MLP neurons of a small language model. Each row is named by its layer, matrix (up: input weights; down: output weights) and neuron, and shows model dimensions 256-511. Each number is 500 + 40 x the weight over its row's rms, rounded and kept within 0 to 999. Numbers have three digits each.
A block is one neuron, or neurons of one layer that tend to fire together. After each block is what it responds to, as a language model described it from the Wikipedia text at the highest values.

L3.up377:450514469457498548504543511468545466530425520499512512524519542504480583526524551518572447471513539426541497572484487510487455515502486481500496509482452465485458522534521465547472534515511529551518521506526577514558520487476513438507477467509473463557580452519461481461580535519467509527471542543479508560528500525574453499484584506489480483484508571486530644531454460428482439480607422471418509501483532433504503476535449472491507418456531455511484482479507492539580490530467491443420535564398533524436546524537457491482577560455504539513513489566571527469541493503603549467554514477495513519492465458510467539550556455555471585545530469468511450507495480546548492526530463505599482508492487535495542493495508622505535563464523507501530552453553504529539488489471488
L3.down377:499562494548457480556398480450468500451505525447481495539526540543501501468476480555578465382492518490497487437551550593479490518480458518474611512439492460536467458437523475481560596527482504516524517505490503509538568538482536457490466483493547518572508404453438503533452489486502516446531488440443504508582493499546536476591445564530537438539547464547496498470516511477500531499498493441467461472500480462565497452468520480489520519462500475540562519531550437499484453475424526457502399518435525505445481475500564489523504504470521502449497512474527491496496537455544517528478422552521520580508438395478564503504476518541450446507499580423519560468480542461508491513557529485536405484510488507530494523558464517448511438467474452513558491509488504456503484460488522
L3.up776:499474449470482462528578451587446509521497491463535445472516554418474471506492545524456482506489537504457496542477479531519505486525524482492461512421476528534532455528498532476457562485441529508492449441518452405547492491482528506551489549472470489523477535451458478433481428506519536501547510489558518499488535492467505465502535495525474495544503547523543558518493450480437472482415485521482577479511532472476510489520522514511426522524438424516492496563580524568474486419472467461471493473549539559435496553516445506494548531423502427461528572553468527450490514504512488487539516491538566494524530444491477544501490471438541525586507546488473526552431497488443495508498509508526526527524522514475442417482494525507479561482528494487568518555480514500586462470462521
L3.down776:476552475537527495524534531529452512492514546540487559454495497493456497485552489511506533445560482474405507544514527512541493538515415505476512520546503476526597472498483458500538503527493485531510481542527432479504584570524524489467481521464558524474451493520457496470459510489431546459544575473507503534516433540477492469471486508569543450460532499527569534546460477527562483507484478550468543500550551481460465493509480544526398431446463524493514551510477472476469447454504621596571487501405533483446521555547580482532563478476401495495494469485485530537449472548527405402478475505490545526508426478524482578580496453533481528534504521526560487525452483540535505504401549483442493561551460521492448527509437451463529539496509459491507500569487561481489525494488548
L3.up829:437484473528506525479490481466515494490463471495548481513529491516535501502468514495436484503552545498541529489474516487510524570492492577391484487511392479583540458584470465563475562532516487522528459477484529531482513507494481575467473576496425417497494561405491554465544428554532566525460555500478523520463573540574568506522519510473452478594528454547490433491459489559479466486502444479462511496549468473531531495552462538529428475520469483538404451516506544485528484534479493548488502485514553485457568499452481486498592578455451512430579518523540563430544543504535554530560585534502540521514492478502515510506490410473541500518545548489496575479461517513518535458469431579583550454447568436386513528525497533540484473457557494498499490497409482500443411505466570
L3.down829:496559492517488421596463508550494493485489508550498533467502443525477469457488484447504534467436474512474462466468495512539467538476428553480458575535455523517479419449416577512507449486458490532524523522505538452456546523450540544459476501550496495516472408541521455500496455464506506491473550470489459528526488541511510435581516490467494547556555543569503517523557511521485472542477555554473571434494521422540555435515555470542511481476474487517481487529469490551520516530509547517547471499487475503506489487460538568560518470509514461500538592469487549522488558609514543485486519477464466488511495519552533570531531496468522537483516473473492520534420523501510464508471485475595478518554481505479453519546487471531557501552529466459549527542587502451431469467535592
L3.up2465:426545490445512568540476429444426476503453472525489501487464551507446569506515506429524451506526546506522451482472477447481476544507475542509559446522470467490427503503538572544451535464455575599484555500511482443524451461505456464525563488441503459538482480402501495504532502488511503478463503532577442512485498426526552538502509483495505509485519482509566497511433487566507486523610561482486452496416537566543528493565519534532487475449481483480462456484449507513509498495495548460469477575449493538446524519486454560485588486577531499500521537477469478449448509444525543559529524533460498460488500510507542532543494494492455514509515477455491480525467476562536510482477441458518438513511486537450470537534526491550522524514479467542530499496553489498521474533556465
L3.down2465:491559482555523562567525538471483523517496529539459513528461579508563411550521517541591546495511497534445520483519548536531462514518461532511530547476504486530517426510513480455529468467473513472517469484574484493549535592448467552568435511493483529485547449493422478480522532508516516499435536570464567522533566438476516531499495472476383511468517484492507519436513497532481464522491513515502541510506462529472567576451480505486345508504493520493502485489514457474473519478486506441518459472481510485395506568565553516557479502522482534471537517569476525540456440515579512480500502495469477476484496497504540484538512403524547506485532505529507474505487437486449522539539547491514502489487450510482499443560511464456524534401568495557550478494528494450515475499588495
Responds to: Place-name final pieces

L2.up59:535428517509516505446456488493512430499458534530517424534482571482468549465524530440552491469583544489554484502496441511458543532494550514541575532511470513517485552512451502483492541453518473565530521505450447451486436551469511531558502496493368387516542462458494571494484521496515512499524472589454465502479530485503489570533490489468497486470470471513498404504526570505519556491505527488505530514484500525529529502527471503488497469532578509554423566490575497449576558481521405490445531493526401545461507493532458538498489513468463459507518474492546508545574533490505569441495543474532484525520496473570405562547497483498499488513600396566479549513491490502490529507478499495519497484458531546433499502493531529516476476583546561477451506519455479584525482490509482
L2.down59:528553516635521513569494530514553416482521477557496484465498539499483499476489504438545534546508490494501505523528488525492582506486537487457515542535455479525482485503450493479547560427559467499524498531513483475463517513488593587523532543477476486522463492456502491525534449557492448429420526569549500465500546457520483508493493560511462492531517497538469463496546489480486433475491544451485563464526552508489498507402512534491530506490534522532501504469555508490490440461527498486526466389455521572477495490543517512548510451492478467448547488504512568528486483585519522457499545483450514462545542417506503507580516405454494530491503428494521539454546515548528498472535489500482505500497524527452457510471495481450496473579556500495538490577513549515510460474527486
Responds to: City name completions

L2.up150:548463477466514454475472525480493475477545474505428563445493440438484594464499529482589419491609545483463613523492515421516545482486543526502473531574415478513482487485505462566477527577466586518504561483520480460503502555525548481495473467456565495496554487484483531502418498525498450509565546571468519492533523468478536451455546588486581535536388453519540498511477574524471554425519427521550485551551472423503433472552493456497472514525467484464494441517537505518500506481501520490453499528536492526519477530576485531576435537491491571471490464569527474541528477466531449503446484489470578502444444430516457490517467544489552468536497494492518545476427502564531485504499525512542418473559469530534545574439532581426530510507457459459456500524472496473519464428388507
L2.down150:584506563511439449474467464511465479527543537539416580431488472441467537518500544458541485476558504489444597513519554462447502497513527593469525525511460519588501507510529464544489456536519551496418519535419446508578471590503529482528476544456530492528497474470502558465555537480519420539480522493459508519500529523493551404543530559536563554545441545528509487546478608563493596469555453498544510434535491540480549550606490532494437627547578486483455477490466470516545485433524506454502475475555571472552490517580487527458459456471507565453502464506540491454485483437479502509516463495512514529441511456556560541536471466549528521564516448505449494527449503553513529524480513513499433507530437527512545527410533563450495515563401498454484448522456486505488434403455475
Responds to: Mid-word o/k fragments

L5.up765:464500407524487562461494478484447474494489509527566487520506506493503479589494528511471490526511491504445444490521464494521481483506507433440554450473488478508474481560479529410515494497480476491523496466504460474518497575516552434440493468509450458475542505500488431538477533538543503533498500472535447451470571513488473546484563435479468431551484522464481519504538501448486472533421518521445565455500495471517480503533467431512484481447569481562425479507512488496493454489555470504502552535561511528456510434533417492545481545488458536530485452526508575511468424559530494454486588529452464465527518510509461497489529468401513542494519479511511477397486448559467482507533459505507495448497493533464533470512523459523490464533497431485447463439552520508489461436517387
L5.down765:482502468526443526549441523494480515458530552570455486523490511461519487506568456518469469556498540524514444529510534483473493473480466483415479442532510509438517524521521460392469517491483489570479505472412552533554443556491469516519455483539469522496471547526511462512512480449495499456485561528520546546427486446509410499530438468522480522468539542408461492537538493478561487421491472392512470501478420508501498525425488449466495524466529430521505473554571543486477488389478465527544510540464476485504483552594536520533460518517438480530477494489525415510489522561506474459523478553494487438472544464463478436527556586457576539472489552536533510451504459485454485505570549469481479467491530452409536516547494472441466544520480470442497503446533468520517465463482558
L5.up1108:511511490565459520472504524450420477426492445500451527479463506491527485438552405485532521585519520534471483478509574532536520488517517524435547440440644447511473501480457564575522515537490419475450506439498475521446508457427516509545522475578534498524509525565496492544472526533543430495506511454523600522515464480541554483528475498464498520464448494454524575452520484490479483571531504494536537458501483553551498536560521528469520456498497474514461468480493446538506517455508500482450500552517499484515545496456473492623434486530443496493478513469518472523539531527503398506417488480470571488458511437538468413523462573483572490486481499516488472468463561532504523495517477576534483454491476518406542467510526523429502472490490500463490485522468510537523522478528533
L5.down1108:520561446518502547491502496454494540473424479506511521455529499490538511467502536499493573491511502568512530483501552507552447473522493635439511612467439562388544502480501544515502538430519548475564484468499531585455540592468477537511526467528491506469468491538541516512522474485450539508495486475480463519505524496490462541456421468526431472484482501440445556560519477524478476530547503531486486468520500518504520473491467454525578474467479445519457469469525461523580505458512496521494519488577479445526466583482523491538541485503519566517433517428471540485501488471526475470529469572475522547568491484535518464517481525519463467463489505572473472468532557469505398413471539545567531509522488519584501452510508488479503498522454424505493464558516452477489613502558467
L5.up1304:523489501502507444467510504512505485514588501552535561476520508460532494543549460540541513466543543514395530495487464484491490437510535514572531509507512479499506496488514498594570480540492538589520427449478463537507487495561415485456483514535446516483537524515517535518408504461519477510534391468488454555536493498597488560502485416451476479479460442495569493586492469511485453502476505533428532534577557538523506478548482484492550533436498512490623510483449468584474474444443486535513551539515502451377527490510486564364506618450488528484515487547538559447546564431532454489498465487571449407485497444500494520486528466519484514493485534470499544523489485440502427470573468481435457458466509552475515515408466433442546532501463460474466518481563515454488500486505467
L5.down1304:562520528494460433586520535508439521496499507545517585459506529504527532510465486494524426494504457519491487461547484557429517493457538568544424539514526585429420500548560463546571439517473430523465491468519416557522511484543540498552450484524457447497498493498535542469601514509474510587503417472473510534526482542492501429490492496497553451529525541505457495555418534517486458462492476508543492494480511484541468543493520467506532488484485553567506540486473535504504454558503569422426460481547405403522480421479529503416514574458490528490455502529510603510534507543551462528519498485516446445489523527511524439446550457518418541483441522538445457496508526510488475494512471509520569483537476505507506544466533463470502487531473481479448442516558467497526518540521537
L5.up2706:493528470525514519433545489456486430548550434439418515456449541506460453548576452518502491598473516468538493494509489540404519473504555484520483448507505525510544440587532489448433523546559558452494496519487465522457473477465525468533532498554503505529519477466553434485507477508459500583499398520528485386543494510549489470502468496478534541473504544485504491610438532503488473536471456573473519470476500485539568531427480459518471493482551448473497490499508546460475516535484524558503459557567515456499517490519482505476498505500537445573508525501517469507486517456520526553569488529417517432440495409516580560469497481489543512516523459427496572466486459432481517495478489553502536516553461462477529487481470545514552530495465489553546476551490517475551555474458483
L5.down2706:519430467594483493488528521528527474506529508491573484457481525481541505558503457456532463540510586483547513511534586467487466536510569466484462456505508415531547502483560599547450479507525498477518572453565452508472537413450522547444391541519484506534450537510524490520510503557499503482515487464493471435472546485548504486480444450447492465501552504410417469523446474453570394493504537521509476518551496535531489483518455539416488512535501396475495460472564484459482524519526513450509509525498496509542485566475515492468518499526418407535423523510534552532568553482519567518518430519496567472500518524494486480483525480507523422487562517553449485528506457473506526510553423499485527476565517474483564478497479573483499475487469519594472499489425476436464468510541453
Responds to: Mid-word continuation fragments

L3.up55:494446435543463432538493483550516485489464508566491547515456503508433483468531519497459437502524470475568527580454499494498429500510530509484499519572487473459434511491490536459495429430496523508510507494563445579555451494530474525436509476503481469533533460560545438523460500479500496506454456487462498536514506607534470566539498467516441491541461472504489561528443538462498595464533475516443431468480512596486423396516476527598555503537486522562492511531427509495489535549507491476460457530509531502524451467487490459556468428546476488448519454518523536457508560498512532482496486514477530507469472520497527471572492449579501498461572497499529560509517532501517444460471501495492482418571521548555449493508516480484515441518495420531524514559521515541463521583568513
L3.down55:470432428573427499575490514562482449492562501567539498532518522477565599547589490491444469558507492487637496488527515490509479502547495505608477473453548497542427495509538512465585464479504511552474516442558513576497460494545508527489458482506437490533485517527529481449514496470514484442504476471495504457518462527503527429449444458494551479416515480540530495592552543476529577434485454506468508463527502529486497432491470572485515494474543583491501456493535472503461540537453505523564501517517571420510532486489483491453535513495511506456519489540473427491515464510610434481514582555510519467505445532417587468484536502488460426466495529549461459541499480498577403428497487523503528509503470542496452436529534475479509505464486471464526493477522567516462510507491537
L3.up375:458455437459478507562487522554516442441531527612534465475520482504469524515597405465516433506509515480544457453546485507476460473535491486528441494567491470508495612470437541443532483430410526467515443513483500444540472464481455469457545542537501453528542523483529480526475429474508534533505616450533481509517589556539462473445478461415476462482465408476436539516479467504454513462438487490550558512530531513536473415528518479481532534473564490492498443537484522507487517520497422516506448562495530389500457595458442502510548521483541548505511478492405452458528516541504530499470569511431522506498519566544467438494482506552486469548506556418480523508536553505455515487425453479512438495476505485509465482498523532433535497537406488498391546538464522591501579503507524
L3.down375:492490501502415509550489460577501431498486497541433504529539472537516543479560491540558461522523492477495456480532441391486550485537513460549528472480471437539528529556415542423523427490379505390526488482508506461525529470500514549459501555547503532579511552561483487567553527447477486501517535455506466459480526532523537534461527474456553521523426486526455552496573446481482565484427527489576522459517547494496524460376511548474518542462533545520505543477506467479486517535508530489537538515393558446508453558518524548532525521469496488459518468460452472535449477585469469478523483518433546504503510521478502461447481502501486523431483527492449500500511492511492504534518456530521437570546513472543470504506503507460534462498504454489435575589460501559462537482491524
L3.up1393:506496516463454484519504439487549443525559580487544500499499485502475444475512478529531418553543451433534560488538474537476503441534511596548493522555534500543488506520517536445503525450494559499512441476414484482488546573448481505475516559483556536396572452468533489501512443540537490448486529488452501470537489481564442547450477485487523541556444469562498507490561486538517488399496503444559520521483435496443574409468542484476533501510532549470481451556437588540536480547491493560427447507567473521526511506481496474492491453509496483518381505550554514485496441553464562457434489549420452513525462482555484510565583509501521538542482575430512582516448490439515460441527526527486488453502521466503480528453442486516591493526467504576548515518552452499461484490519562
L3.down1393:497542492494546513506504444481503402511489539532512475565545479457536444560557448542550473484542478524481522548498460461448613449571520507454441520534495464450454524499543575546512481476547508550475475412458444527505516562414461524467536513524461479496507550439497482510540500426509515485468469504547473497540463551502493504404449542517524554515471514556527507528527459422432561430456501459446548484456538493464522462529574489540520557439537547404470509497448542521522441440520503500493463523533491494501542501514434471479531453436540497490485455488468524436548479544534454493509533537503482494493492505506515576545566412421523460553472544505406510514480460481459457505530514473484498588454491518512512529487528504497550469578506442525462452428483540477469527603513498
L3.up2886:474534487573468479548556486511503493516549508470567583493485488600452509525546506466507470497568500560527570487540502466511558445493532485513511539461524469526413420477456470507521507426548521484529464522558458500523516492528537434502537533524543502507570460451487446535470492468497475518435434473470542530450512495597459532449498457499467523497529463541522564480591503549498524503457448478495533569593474541449448391482438495484476456493501514497450500560509483509463466552474497519507594495502517486554420568468492516542480499472482475436507457505479473506500566577523499530540488456491547473464550474508477451558476486515476497447516502482512477513463487514548514446555505514520497506522490533544485471502456509433527469474472512509489480560498491526471586574458567
L3.down2886:549538417525503500532523498580492431528595526463506515488521513427390489526472389478538458526591502523532489472535500474542527523533489496476448520522512515539474480501508472482507433490493524487533505479510535510484500489536454527523577471436476557500498498508496499547509471439519474461514540481516493499465526474483454590516501495463437550487498478485552487502510482483453525478492462533455531491536477495482451490458386521503533480513549465495499558518507513521503532481480491481462480479492485505522482453519490542473468495436516442443516434388510475487439425495517470479503499457492572540461516458479517452494549466505526523494502519459492473450463512560503524496495480485494423518558484533532567519546429451443540437412403481550472437511540530427439503498498451
Responds to: Closing quotation marks

L5.up94:514463436509479521519465466463464518520546480551498435448490548475452513484479535503477476467475433461541526548469415519511495537522461474452500448526492430549436470550515480456545497473537498508416515428555486499532490501492488537471515513547494435508510552393522476528491456469568533495526517519509489520534487472432524484521515549475438512534554497517467572526525450501515471470534491482486485514530557525483472564530478494551521482451561484537419517488445542501608431540492508521412485477464495560578505535425438460517534557529489474453482562520515587439493464539454518472546480489496448485513522432527498399568440491495457504558531436515503551495536521550538564538487485550522464488464506570560522556493462517533479460532528493538495479470451485558529501550569512
L5.down94:459456516557514439488523545480531531515497507484435543506471409448519477571464512492552537457512539521517433501528572471485490460489526440510569480465509472518640399525548488503485498451504586508500587596445481493434465566470503503417472565516452522495510433519458489606551465426503551494457523521489482512536449503504502474496515509564498546559487454505426545569475470523577403454572492532442475522572442491415537410524501490565609446495508490508441527479498461514526496425503418461469476488462534496509406509511517463522489477524532516501485493541501499496476535506542524494596478472483447477522488474554529453523471509472476458475511507521525439547529498475537541523441515541449500519472465519514496503507487478497470464480420514498513455529501480537531498450539522
L5.up1337:469504528465528513412599517505506517481509474486527497528479563504470432496525488502493550494498548559529474487447506497497420514510528421586514623504585537518486471472462431479505525493534510553524517545586444561449444487478443467467564419593569504492470584524514481487476507547516490480490471513492453477434530537557481535516576488490496494505512533474483549520484444554490494493539433494538527487527573408428573518549483487493480504398482431509431524530469576530513496531488534509519505485467495485532452462434494511506513489501445494482505468453508516501534520514510504501537464491538466624526474527508558555499442536489462506550476413531527416554532549522514510501466546523539552520502511438492558449442499528505468508515500459519421450524552518488445446496550558
L5.down1337:526543512533496496459505429482518481493448436523499552488502486459560472466446502465547515490586538545390548520518462485534497526539456419538489478471501531558469534537553470516541437503479525510520472517552475493566505446474470488454507562498525488566465481479560510484559504449482526528502547456509505509563515532500435512578512506498461539522532472400471469541429405492537495504553512438491477509457543497506513443499487483564485514472495455489487514467575508422495429440506532545500488478481486491506474594516622486472475509511523504487488503490487497502449482579542469498570501491382441565502472537522517544504483515469456486556494563517413542510580435484453546479553558555527530502524534413424519509513529527547487542550452500493532449529478527447498475437446459
L5.up1493:480465510472526548434433479520487438489483456529523535582473561503460457500543580493477469517514523503511524527483473505452542504502494523456498479480448500481455512463484520561534556483488538513539488505497445467517488478405498488503499488403458531509487550468467507460503498485484478520503538560512512501509538514501561490528501517529516448495508536547529503525486504541530551469523499472454492523463501503547499503532444531508530440497498511533484585457536499474543452512494400498497538475605492465473501426447509491548471552501457505522492543528493490535474474484484529445506522447538600433484497418548521515580485457590531480445558434500605572515610501475498517498531525535582484492504524464544487460506486430521422428506539533440553609511587494490529487537494519
L5.down1493:522493535512476517518510470471495506499537451573497494482515509466430475428508457519506536490531534530553508523431487534508554459509572530462553532504483473537501415407417446449473483547571444493547438510583536443503485508510504508372533512478424484512444429441530422504491463520541484565398546529446550479508482474404468472455459550470545568473521587487472451490505564519491474442503512510504459468525525452489521486507441504438515451501489475451460451444585500497554442408472565519509483470467466487505465492501514487559535527517441450435532504498513492530429494458468490484501512478452498469486541481561508497507539527557504452487515495530423519518515485475550566489496434558451498504455454550462433507533471494490473538521497483438556562567514457473529512445471565
L5.up1726:505532496551569493536465584483511435495443505515532472551473516440542442483487464463506524493556474411495505539526484543539480570418466511565554512508523510529593512532473529430541560571552520571486543491492448393477472574511458437551487518511443440499433526486437562515554509554474521535442517474485569442503545489462525507546548503497468482496518411482461513458448485481549424429518497525499486435504520497506539545561559596501463509532522429495420474455514609506519443512455480449496468513557513463580557546467515484448509441484504453532518506461508484488547522508421455491506539461507542446469488439515499509490461459608474503534600500460490500504560500530545538492405512503528568567472526475468451477459527528438450531399562501528522493462466608547489493540498504
L5.down1726:584499483523607529531459545506543473526540518495456499526407411541525532580530507476413470534547521547469494476481473575514476488530473476435513549510517464536568478516468543491559537460488393527477552508513499454457543561538588488521513498493489492503489521454479530420522499467521559522482545475529520458478514398471469426424452457527532546513468486517537467551502486471488498442489547508538503477527498528480516439525463482463555483524599533477579589549544483513496488477457484507515478459481488525511436499502522526500514414547527481567536516501506521525462524514479503471537565414527420493508511536558519499497458546492538482524489504475504540520417500494479515481516524590461489542511513594536500501502450476511522531446548446505556497536477509526502548500522499
Responds to: Proper-name word endings